Part of a small language model's weights: RMSNorm after each block.
MLP neurons of a small language model. Each row is named by its layer, matrix (gate and up: input weights) and neuron, and shows model dimensions 16-79. Each number is 200 + 40 x the weight over its row's rms, rounded and kept within 0 to 999. A neuron's up and down rows have the sign that makes its largest values positive.
A block is one neuron, or neurons of one layer that tend to fire together. After each block is what it responds to, as a language model described it from the Wikipedia text at the highest values.

L7.gate268,165,194,218,229,221,262,258,243,139,141,263,164,207,193,188,209,190,171,210,227,204,183,245,204,189,215,210,232,199,174,189,197,152,186,191,187,149,204,227,264,239,232,254,180,139,158,293,205,230,254,245,278,135,243,289,164,281,243,191,218,184,237,164,217
L7.up268,179,245,214,213,212,197,207,235,229,274,345,190,229,220,214,110,168,152,202,182,210,213,233,160,230,203,140,213,174,199,227,230,184,151,198,187,137,159,221,213,164,190,204,185,173,174,258,201,186,242,165,221,182,211,242,166,207,212,155,216,179,176,206,229
L7.gate1218,197,186,204,208,164,268,181,204,152,155,167,200,133,147,225,218,257,185,250,267,149,183,206,250,167,173,177,265,192,284,178,232,196,161,183,193,288,157,280,260,223,157,194,176,241,158,188,224,177,211,162,212,103,186,182,176,225,240,220,244,104,241,139,145
L7.up1218,203,235,212,202,182,264,204,259,185,147,301,222,218,146,181,183,182,293,176,149,181,207,222,106,152,296,233,205,225,224,170,143,238,176,152,196,122,159,229,201,197,209,148,228,219,124,124,180,237,214,196,307,221,128,252,159,189,238,233,186,153,221,160,168
L7.gate1316,215,167,147,264,170,233,219,171,198,252,248,136,175,187,199,163,147,235,154,271,266,188,211,236,207,122,235,208,169,248,112,227,209,204,105,202,168,193,278,146,239,248,175,189,195,159,205,147,193,214,222,216,201,159,226,212,182,230,204,168,175,232,191,203
L7.up1316,220,254,151,288,221,193,94,276,206,281,269,119,130,297,134,164,198,271,182,177,179,259,154,181,184,112,223,218,220,204,270,227,220,149,223,184,188,197,166,185,157,222,124,236,173,145,200,188,117,153,151,204,225,200,233,217,196,235,206,197,231,214,184,221
L7.gate1683,123,167,206,233,258,229,231,171,170,232,191,166,218,218,224,255,129,227,157,205,213,237,240,179,178,215,200,232,263,264,250,193,238,194,213,231,157,199,217,204,207,114,149,188,142,125,155,151,179,215,211,276,225,184,286,115,245,200,194,127,218,208,150,205
L7.up1683,202,199,313,271,173,201,193,220,220,231,200,217,259,186,133,227,223,236,186,146,225,240,183,179,206,262,177,247,192,230,178,201,227,222,191,237,190,196,163,192,218,161,141,218,154,274,175,196,213,213,271,179,192,145,188,227,186,203,218,148,123,240,202,231
ISBN number separators

L2.gate50,318,267,145,243,198,187,207,205,197,199,180,218,149,259,179,187,168,190,214,216,198,223,180,218,202,139,148,152,238,189,264,217,148,276,153,257,175,217,238,164,222,262,215,256,179,159,252,160,130,211,200,181,177,109,141,257,235,239,269,217,157,198,254,238
L2.up50,164,147,173,280,211,209,202,214,196,178,221,205,194,132,204,141,296,180,283,208,196,203,262,272,238,181,153,222,186,240,203,133,166,209,239,229,182,228,254,152,273,146,211,257,143,194,230,148,206,233,247,144,231,161,149,186,236,124,182,158,166,235,276,214
L2.gate121,203,206,148,247,170,186,223,308,202,160,289,229,132,206,200,187,269,276,246,201,228,161,166,156,224,245,271,217,234,185,230,242,266,207,179,156,149,248,190,199,220,265,206,172,237,174,260,133,167,162,192,183,243,160,249,146,192,278,189,196,181,212,200,233
L2.up121,178,203,190,241,228,242,183,259,214,176,288,186,213,235,186,223,134,148,281,142,157,169,167,184,198,244,214,224,234,229,182,176,271,161,225,166,181,219,263,162,189,150,152,152,256,201,175,205,194,216,199,215,210,244,186,246,134,180,191,237,221,217,82,198
L2.gate132,225,254,145,308,195,205,187,304,205,164,200,181,184,170,250,240,162,240,244,153,175,198,230,170,197,233,131,177,267,223,228,223,163,191,236,183,151,162,155,155,230,175,147,257,106,169,212,192,195,207,222,138,128,181,162,212,181,208,195,174,206,194,191,232
L2.up132,216,221,172,325,136,199,168,223,263,231,280,237,128,165,253,182,101,195,200,223,114,193,225,199,172,148,190,236,211,173,208,205,121,184,192,145,173,209,199,178,224,205,151,214,165,188,201,183,193,220,205,199,207,235,250,139,172,255,235,155,248,236,220,214
L2.gate162,171,183,193,207,243,193,226,192,143,194,279,200,138,139,158,206,204,140,241,298,247,231,139,235,174,253,242,270,278,249,151,144,204,274,194,276,204,223,259,209,224,187,146,164,283,263,125,192,134,225,254,197,203,186,116,189,229,188,234,286,238,204,219,150
L2.up162,191,129,251,271,156,203,270,199,210,274,249,155,192,238,207,239,348,224,166,214,194,180,240,168,108,274,227,170,195,256,95,210,174,207,214,212,184,202,216,178,212,153,167,254,178,243,144,142,226,200,135,275,156,244,234,232,211,237,264,183,178,232,156,143
L2.gate211,219,177,181,228,226,197,185,178,145,158,255,197,161,204,190,217,179,149,254,245,208,213,205,206,186,195,248,260,256,255,113,234,234,146,167,199,187,181,310,183,238,184,196,231,214,327,195,239,165,168,180,305,290,190,131,197,210,229,212,192,181,160,194,167
L2.up211,258,154,199,255,226,246,203,228,159,146,199,230,206,241,171,126,173,169,203,233,117,156,163,270,156,248,220,259,238,245,201,167,229,254,192,109,215,135,236,192,204,165,183,214,251,256,153,240,186,136,160,208,249,197,139,216,165,139,199,150,182,277,237,151
L2.gate241,212,188,194,159,158,181,200,221,212,221,283,232,151,221,218,166,275,203,279,156,184,155,221,214,227,157,203,159,223,204,179,233,248,184,207,220,269,259,224,146,288,251,206,181,168,224,160,218,230,223,241,182,188,230,192,236,215,172,255,199,189,200,208,213
L2.up241,228,210,183,285,217,196,245,227,189,180,173,155,190,225,199,213,212,187,197,220,125,101,151,238,218,173,191,174,254,179,242,192,233,192,226,264,260,175,180,188,234,215,166,141,217,319,188,158,229,190,100,130,152,184,191,196,257,216,188,201,216,136,274,258
L2.gate426,180,150,208,247,168,196,173,171,233,165,161,181,139,197,200,204,190,243,193,289,199,157,178,183,143,253,196,258,212,200,203,214,141,253,187,226,321,163,324,177,220,234,286,191,108,121,175,157,162,163,219,221,179,192,165,143,144,194,190,191,156,207,84,212
L2.up426,255,200,168,134,202,197,257,164,187,232,206,242,84,226,202,141,192,195,257,236,272,211,255,222,114,252,210,220,210,193,196,217,162,233,204,270,181,180,189,137,200,217,184,169,145,234,227,225,231,231,167,213,180,279,194,148,226,193,140,154,170,202,241,156
L2.gate640,212,251,121,189,199,160,244,159,218,219,176,212,241,217,221,160,181,231,193,211,225,221,197,182,227,281,197,270,159,263,160,211,195,270,164,176,184,227,257,218,269,240,178,228,123,233,207,182,200,243,248,214,127,150,214,218,204,254,206,217,210,161,141,192
L2.up640,211,211,179,199,216,170,189,135,226,254,235,247,251,140,228,165,207,245,165,205,214,237,178,108,189,132,144,244,225,201,239,222,191,203,220,242,207,242,227,187,204,156,243,187,240,201,215,226,172,209,200,235,205,166,220,230,139,151,209,300,155,194,198,164
L2.gate832,171,259,173,239,154,207,198,273,182,158,178,224,68,202,196,196,215,172,180,199,218,186,221,193,133,161,227,229,214,160,221,221,153,222,256,239,228,221,291,202,177,192,250,150,246,127,179,266,132,142,217,243,184,167,167,195,214,160,303,269,173,234,165,184
L2.up832,212,131,184,160,129,223,174,219,216,212,150,234,202,165,316,189,188,211,237,227,225,167,279,246,200,163,176,192,194,192,236,264,220,159,185,217,266,249,192,127,182,138,260,239,227,211,218,242,143,264,244,144,116,234,172,202,198,105,138,132,207,250,243,190
L2.gate1134,190,198,179,198,213,258,193,252,193,187,141,225,284,214,135,211,177,258,146,195,219,185,172,248,198,139,177,213,136,258,182,258,244,256,213,165,205,168,240,177,258,188,213,184,200,138,181,177,106,193,225,242,120,236,198,238,161,260,220,185,182,224,268,172
L2.up1134,176,187,220,91,242,181,196,176,149,215,203,224,206,213,140,215,158,261,258,109,229,206,230,235,262,224,180,237,279,204,172,192,237,222,216,193,208,183,192,160,230,177,175,191,265,226,192,83,187,188,198,181,206,256,196,260,174,107,164,155,225,225,145,158
L2.gate1307,254,207,225,187,242,211,141,223,230,284,235,261,121,164,185,182,230,220,179,243,149,158,218,261,153,213,161,182,259,210,168,256,225,170,218,227,260,216,235,110,232,233,206,205,192,175,193,169,189,154,176,103,131,218,127,220,228,171,171,183,220,233,205,219
L2.up1307,147,204,185,198,220,190,206,199,217,160,226,201,207,233,182,187,170,260,278,230,196,149,205,198,206,236,215,210,204,252,128,222,223,181,235,201,186,202,340,123,236,291,169,232,216,252,160,324,246,198,268,285,220,245,240,227,207,188,263,234,196,201,150,121
L2.gate1579,219,186,221,282,231,189,198,266,183,236,215,187,162,133,229,227,173,162,191,262,145,225,201,185,191,191,158,256,218,266,168,202,252,237,217,280,255,184,250,190,285,198,184,147,175,138,189,209,130,186,204,209,163,171,281,222,252,252,200,239,164,170,189,182
L2.up1579,255,213,205,233,144,202,242,181,169,227,230,166,256,155,227,248,219,226,164,256,215,210,212,212,154,175,153,220,145,210,239,163,211,273,203,252,139,126,212,199,230,228,180,196,199,239,164,181,153,227,183,126,137,199,111,199,174,136,271,258,207,185,251,141
L2.gate1625,251,205,119,232,190,210,167,250,244,206,162,200,189,143,200,218,200,203,219,293,134,212,229,217,137,213,150,190,224,169,244,245,227,204,201,223,237,150,183,156,245,192,206,201,179,145,210,183,174,213,215,138,196,218,235,229,248,191,144,189,189,178,246,176
L2.up1625,224,264,236,267,155,243,261,290,225,179,165,169,111,165,177,135,251,174,193,224,184,219,196,207,218,150,218,200,185,274,198,271,150,246,202,230,210,180,239,190,203,223,130,201,86,198,225,233,207,235,146,225,139,197,206,208,199,218,261,225,169,183,226,210
L2.gate2052,164,202,162,263,191,204,160,260,161,155,193,204,165,226,211,145,239,224,227,207,208,189,229,178,153,178,211,223,263,194,186,301,169,221,264,200,237,198,172,146,218,184,211,194,198,161,229,177,137,180,277,229,122,229,110,213,204,189,232,198,228,194,184,176
L2.up2052,209,227,203,242,167,154,191,280,167,187,176,246,140,193,156,229,225,148,259,206,205,282,228,206,204,195,253,197,207,148,193,192,200,117,261,188,206,198,175,176,199,177,210,166,121,210,206,185,207,220,188,170,228,185,161,137,77,167,192,181,203,226,253,172
L2.gate2203,272,213,210,243,283,261,198,214,202,223,123,206,145,147,174,285,143,214,208,208,226,117,153,185,169,171,228,222,209,215,255,186,180,144,187,207,208,211,186,206,215,192,198,139,151,185,227,168,216,180,212,195,207,294,179,236,197,310,176,202,294,196,275,186
L2.up2203,220,283,200,173,183,190,212,244,230,233,121,214,194,165,232,257,212,183,224,154,283,267,197,180,225,164,188,209,230,217,201,250,182,193,206,181,207,204,194,194,215,207,253,225,105,154,156,155,183,164,142,269,216,93,161,208,262,166,218,288,196,218,202,207
L2.gate2247,268,219,240,188,188,211,170,203,217,207,189,213,247,176,237,203,246,213,257,240,242,166,174,127,179,219,242,270,211,196,240,219,125,207,173,187,188,249,261,194,224,224,176,205,177,141,200,275,211,246,99,188,200,172,166,188,212,150,246,163,122,237,226,192
L2.up2247,135,198,197,174,224,203,168,276,252,245,274,223,142,205,262,136,293,204,245,212,216,298,288,259,163,265,207,252,200,229,202,211,230,201,234,227,199,163,236,209,189,229,86,134,215,232,209,168,164,227,181,241,224,212,178,192,236,166,268,261,189,246,230,165
Free and participle words

L5.gate2105,193,140,194,257,238,242,179,267,198,173,191,158,117,113,219,270,222,220,227,182,182,130,224,215,216,196,221,241,170,222,189,190,263,221,248,228,208,196,221,174,191,103,221,160,147,222,206,210,216,239,104,176,157,130,220,248,238,156,253,219,116,180,257,205
L5.up2105,230,133,206,196,213,205,235,183,215,168,162,167,167,231,208,242,171,197,223,198,171,126,169,216,204,166,171,202,167,205,217,199,249,259,197,264,150,271,152,185,168,189,224,208,214,162,198,146,173,271,186,211,184,274,281,225,142,234,141,294,207,267,226,160
Passive past participles

L2.gate185,252,227,139,147,193,271,176,224,144,233,227,276,152,214,252,211,141,198,190,162,196,117,184,257,300,255,228,177,202,220,132,236,208,165,120,202,216,185,157,195,202,136,205,257,183,202,169,194,214,228,213,198,256,165,187,248,161,134,203,158,228,255,203,239
L2.up185,168,216,153,272,199,203,175,239,160,191,308,222,150,206,288,209,154,223,205,193,192,201,231,222,200,226,219,236,229,168,167,216,266,244,174,127,207,166,180,228,202,258,311,207,162,161,166,153,228,238,214,164,158,218,168,187,178,213,182,169,215,198,242,176
L2.gate330,263,239,200,217,249,253,195,184,137,268,177,237,175,228,226,230,186,227,207,193,216,178,191,231,230,247,207,201,200,99,158,278,184,170,182,196,211,320,218,210,196,170,194,256,198,142,246,172,221,237,142,225,171,142,210,179,221,194,156,184,161,246,247,234
L2.up330,228,265,257,218,232,223,235,213,238,209,121,230,168,228,186,287,150,198,127,116,251,201,222,208,172,210,201,137,284,190,199,261,179,149,141,204,177,297,153,236,182,215,212,187,230,107,275,235,174,164,204,138,192,208,225,230,192,191,220,189,141,184,195,166
L2.gate601,213,179,102,207,208,299,163,190,261,243,176,237,172,233,335,233,250,174,156,220,185,213,214,243,249,192,239,247,172,232,270,220,149,197,166,193,183,241,193,198,243,204,187,210,149,162,149,192,174,210,190,231,119,231,225,201,241,239,228,155,200,315,179,157
L2.up601,180,172,180,192,226,161,272,250,205,220,262,213,153,285,224,190,246,255,213,174,189,189,158,217,226,231,201,212,181,208,178,155,163,253,177,170,199,203,173,187,219,236,233,178,205,212,248,202,201,190,235,209,170,205,118,201,210,230,207,224,243,143,234,195
L2.gate699,113,182,189,154,221,217,166,207,219,200,208,217,165,231,185,231,269,147,181,161,254,184,172,134,213,229,242,258,211,246,200,286,267,173,200,123,191,269,186,181,188,160,255,244,156,173,209,253,227,198,234,160,175,181,234,194,117,194,233,198,184,223,216,214
L2.up699,154,246,175,224,218,200,153,209,265,175,217,177,250,174,163,172,119,237,119,214,271,233,153,171,230,230,237,297,201,201,200,212,222,194,239,178,209,193,166,306,184,208,170,207,105,201,234,219,191,159,170,209,202,133,209,162,161,169,180,152,181,158,178,209
L2.gate863,177,233,158,152,219,345,214,173,217,190,236,259,203,152,169,204,207,256,198,194,181,186,240,211,193,271,146,181,219,250,228,183,224,220,169,177,214,277,149,225,214,221,149,195,167,114,133,164,245,217,190,198,180,199,272,182,208,134,203,129,200,265,254,231
L2.up863,236,252,205,209,231,186,227,157,202,202,153,189,155,233,245,123,235,201,166,201,223,177,213,240,198,204,149,198,159,114,164,189,158,241,189,179,227,244,256,185,257,155,241,164,180,169,156,159,189,199,234,133,181,176,252,200,217,230,197,198,170,178,139,222
L2.gate866,196,219,158,205,216,319,200,252,234,191,242,207,183,192,198,240,136,283,207,205,124,168,231,253,160,218,206,193,197,296,253,269,197,189,66,171,211,137,199,242,235,170,237,200,195,227,148,267,161,156,271,243,192,193,209,207,221,149,208,148,183,247,156,173
L2.up866,183,198,144,164,204,225,186,224,248,210,276,204,198,216,183,171,184,238,215,143,157,192,245,240,222,227,154,146,174,250,249,278,215,161,178,172,231,129,139,253,172,190,181,160,224,209,163,165,167,162,276,186,210,194,271,191,164,147,212,202,233,255,175,173
L2.gate930,220,200,219,156,213,215,213,202,231,213,285,221,156,230,153,223,129,186,173,186,243,152,191,193,254,313,171,236,194,278,207,297,159,266,123,172,199,253,123,241,221,227,154,151,89,196,238,237,240,193,209,186,178,247,212,249,274,181,217,136,168,258,177,222
L2.up930,208,230,233,179,189,187,205,156,139,207,237,169,247,266,244,158,206,245,145,141,230,230,216,133,203,242,172,190,236,227,149,170,189,197,176,185,238,221,188,161,197,194,173,193,230,179,256,187,227,146,168,181,164,186,161,230,213,196,180,224,133,288,157,190
L2.gate1154,191,175,156,252,144,312,182,151,193,213,178,173,218,181,187,171,215,224,213,265,229,134,201,188,229,205,215,180,237,218,165,260,276,244,239,223,204,140,152,144,226,165,185,228,209,232,159,194,158,231,132,199,213,239,192,213,210,180,185,198,164,253,213,187
L2.up1154,235,258,251,218,264,206,177,179,203,202,242,204,244,138,132,167,264,272,114,211,113,207,288,179,235,201,195,235,201,169,234,244,163,189,210,184,223,185,197,200,144,202,231,162,163,228,198,164,221,188,182,173,209,204,157,189,176,160,209,207,219,213,206,183
L2.gate1236,197,199,199,133,248,249,205,209,231,221,297,321,163,228,184,201,179,232,255,240,172,201,233,212,180,232,210,237,180,209,220,185,193,204,239,172,155,302,188,206,184,190,175,204,207,164,301,161,177,213,187,274,150,240,153,229,175,233,122,210,177,219,282,199
L2.up1236,154,193,165,140,208,227,222,175,174,147,194,163,195,158,254,145,240,164,183,182,141,239,170,264,189,195,230,196,153,249,211,206,221,217,198,251,210,190,205,179,173,236,236,224,216,240,129,162,214,211,251,210,221,191,181,160,196,216,252,155,283,271,204,219
L2.gate1522,181,117,221,255,203,225,216,150,235,209,274,268,232,243,178,198,160,198,170,134,191,179,212,276,198,185,135,252,150,262,152,186,190,185,145,179,195,182,162,232,229,161,246,204,183,127,161,214,167,169,231,239,171,245,146,170,277,221,188,172,165,231,165,187
L2.up1522,119,250,231,125,244,258,246,242,236,195,240,212,206,148,235,173,224,199,147,219,187,214,206,199,212,228,252,248,259,237,229,276,225,245,211,165,161,190,216,199,243,151,189,201,207,254,203,193,173,273,233,242,181,178,241,193,242,156,189,195,148,280,255,205
L2.gate1666,236,131,123,271,207,266,206,136,173,190,195,138,121,164,227,205,211,267,196,155,189,145,233,218,218,230,179,179,178,174,219,245,208,235,86,168,219,290,282,246,228,173,219,186,173,178,146,155,213,174,224,194,120,186,196,214,271,225,206,139,111,289,253,208
L2.up1666,217,208,218,221,168,245,276,200,176,165,168,231,148,166,200,168,202,211,124,69,211,157,201,211,169,238,204,167,130,201,139,229,146,243,169,218,181,208,192,246,99,69,209,197,178,207,155,199,198,162,243,156,254,208,224,198,153,146,243,129,101,216,240,164
L2.gate1755,253,170,156,208,229,270,226,242,182,171,145,200,190,210,134,167,136,254,240,185,180,118,222,205,151,237,233,273,231,191,157,254,231,187,148,150,169,253,207,225,262,189,217,206,168,132,161,243,189,139,218,200,173,197,177,205,316,226,217,171,221,332,166,232
L2.up1755,223,188,117,190,206,200,198,195,288,191,151,213,156,162,154,162,195,259,208,202,266,158,224,251,224,258,216,195,204,175,180,234,174,159,163,160,167,264,165,220,233,132,220,160,172,137,207,229,146,131,228,169,152,210,156,250,242,201,217,121,217,232,199,216
L2.gate1910,176,193,194,211,168,198,199,200,139,200,187,180,45,230,238,177,229,215,233,193,185,210,127,204,202,237,185,253,202,278,200,184,191,205,167,192,183,271,153,170,229,163,284,163,176,141,199,207,202,249,151,202,211,217,186,186,261,293,212,221,161,164,174,179
L2.up1910,186,209,293,201,205,263,246,140,135,262,249,192,289,252,160,142,200,123,188,227,193,284,134,173,242,163,106,214,110,210,270,183,230,177,136,207,126,226,176,268,161,220,209,180,254,178,131,208,183,173,156,199,190,105,118,171,218,145,213,183,151,129,211,176
L2.gate1944,246,250,171,185,178,217,216,230,192,211,175,173,162,234,203,157,237,199,242,166,158,205,214,192,225,202,162,205,202,146,131,188,156,184,145,212,192,135,185,244,252,104,210,188,171,186,175,209,215,236,237,193,146,205,174,234,200,170,165,104,219,255,216,209
L2.up1944,196,203,207,219,190,214,171,182,174,246,200,154,236,169,276,208,124,235,151,208,254,265,210,168,139,215,187,160,221,200,135,183,124,199,213,163,235,228,154,206,206,243,214,244,164,132,236,174,172,152,242,175,231,198,221,155,218,189,157,136,187,200,46,203
L2.gate2164,215,198,175,252,231,407,191,194,210,188,184,250,171,189,183,154,210,226,213,166,155,159,209,180,172,282,211,217,181,221,173,269,225,247,85,162,196,204,198,253,220,160,203,213,200,135,208,229,148,151,196,202,219,159,169,178,200,213,187,196,179,258,201,226
L2.up2164,192,183,194,260,268,288,190,199,192,225,213,276,214,201,180,168,246,270,175,117,177,163,181,164,210,294,208,228,235,181,195,328,207,155,165,184,149,239,188,216,226,205,199,222,198,142,205,256,206,163,247,159,161,166,151,197,210,207,201,202,218,293,185,206
L2.gate2199,147,159,201,210,198,272,157,233,212,249,197,182,14,198,175,281,202,258,198,190,162,175,180,183,201,179,243,194,94,213,217,228,191,177,135,250,163,218,227,179,243,156,246,196,155,215,220,193,134,204,221,270,179,202,174,208,209,198,209,206,175,273,210,186
L2.up2199,222,162,172,166,131,198,256,210,142,204,220,204,212,154,170,150,323,221,259,157,161,143,168,252,175,246,237,154,182,249,258,169,133,232,188,215,215,212,164,280,208,208,215,134,259,302,209,204,200,156,196,194,217,182,107,141,271,259,269,128,259,182,196,234
Range dashes in lists

L7.gate88,255,176,202,173,246,232,268,128,231,198,105,220,201,223,193,229,229,173,224,181,248,134,138,202,150,198,171,212,110,244,205,253,190,221,162,231,130,241,202,188,204,147,235,162,117,213,229,192,177,250,171,186,184,192,169,262,184,225,232,280,186,158,179,227
L7.up88,239,206,220,216,202,200,265,176,255,201,155,221,186,188,231,193,246,188,255,244,283,126,202,195,167,182,207,205,188,262,212,179,223,201,196,220,199,266,120,135,229,177,244,116,211,219,145,171,171,255,189,182,245,176,204,316,189,196,190,222,182,189,236,137
L7.gate929,272,250,213,170,222,252,263,181,244,201,136,259,185,169,197,184,155,164,195,214,225,173,243,191,130,157,170,213,267,285,202,253,232,218,176,224,215,174,182,176,244,188,163,153,185,212,146,187,148,267,186,243,211,231,202,322,205,165,252,201,164,235,202,100
L7.up929,185,286,178,200,142,211,248,205,252,187,218,181,227,237,297,203,177,213,112,245,226,179,156,216,148,232,220,192,188,250,123,149,193,146,195,222,158,219,180,241,224,211,138,183,297,249,211,157,210,252,321,205,131,216,127,188,171,210,181,262,186,190,231,229
L7.gate1088,262,176,189,252,190,223,247,191,209,321,205,136,188,196,230,288,197,195,178,198,272,242,160,226,145,189,183,175,173,214,194,213,148,139,160,189,160,241,232,201,195,230,241,222,171,290,186,177,89,234,266,229,194,160,239,248,165,264,254,206,207,230,242,196
L7.up1088,220,263,168,179,245,196,235,185,227,216,231,151,151,307,281,124,216,292,186,187,206,210,194,207,152,204,209,245,193,213,174,222,196,242,235,215,211,185,177,247,212,204,266,221,205,81,297,169,234,216,180,194,221,269,220,173,213,111,239,196,155,188,220,188
L7.gate1263,221,154,198,244,194,232,187,218,195,180,190,129,181,120,272,260,182,192,196,225,213,204,177,138,150,142,223,200,209,155,213,193,158,204,209,165,202,178,224,131,255,193,132,126,155,227,237,202,161,229,256,171,143,189,232,238,219,171,185,208,217,222,164,259
L7.up1263,229,154,253,204,201,198,224,269,209,265,251,157,216,214,154,223,175,205,132,180,224,160,259,131,187,192,216,214,174,260,224,102,250,167,150,181,202,151,272,227,137,228,206,182,133,157,202,145,204,205,255,167,182,147,176,225,160,215,190,158,226,234,233,207
Passive event participles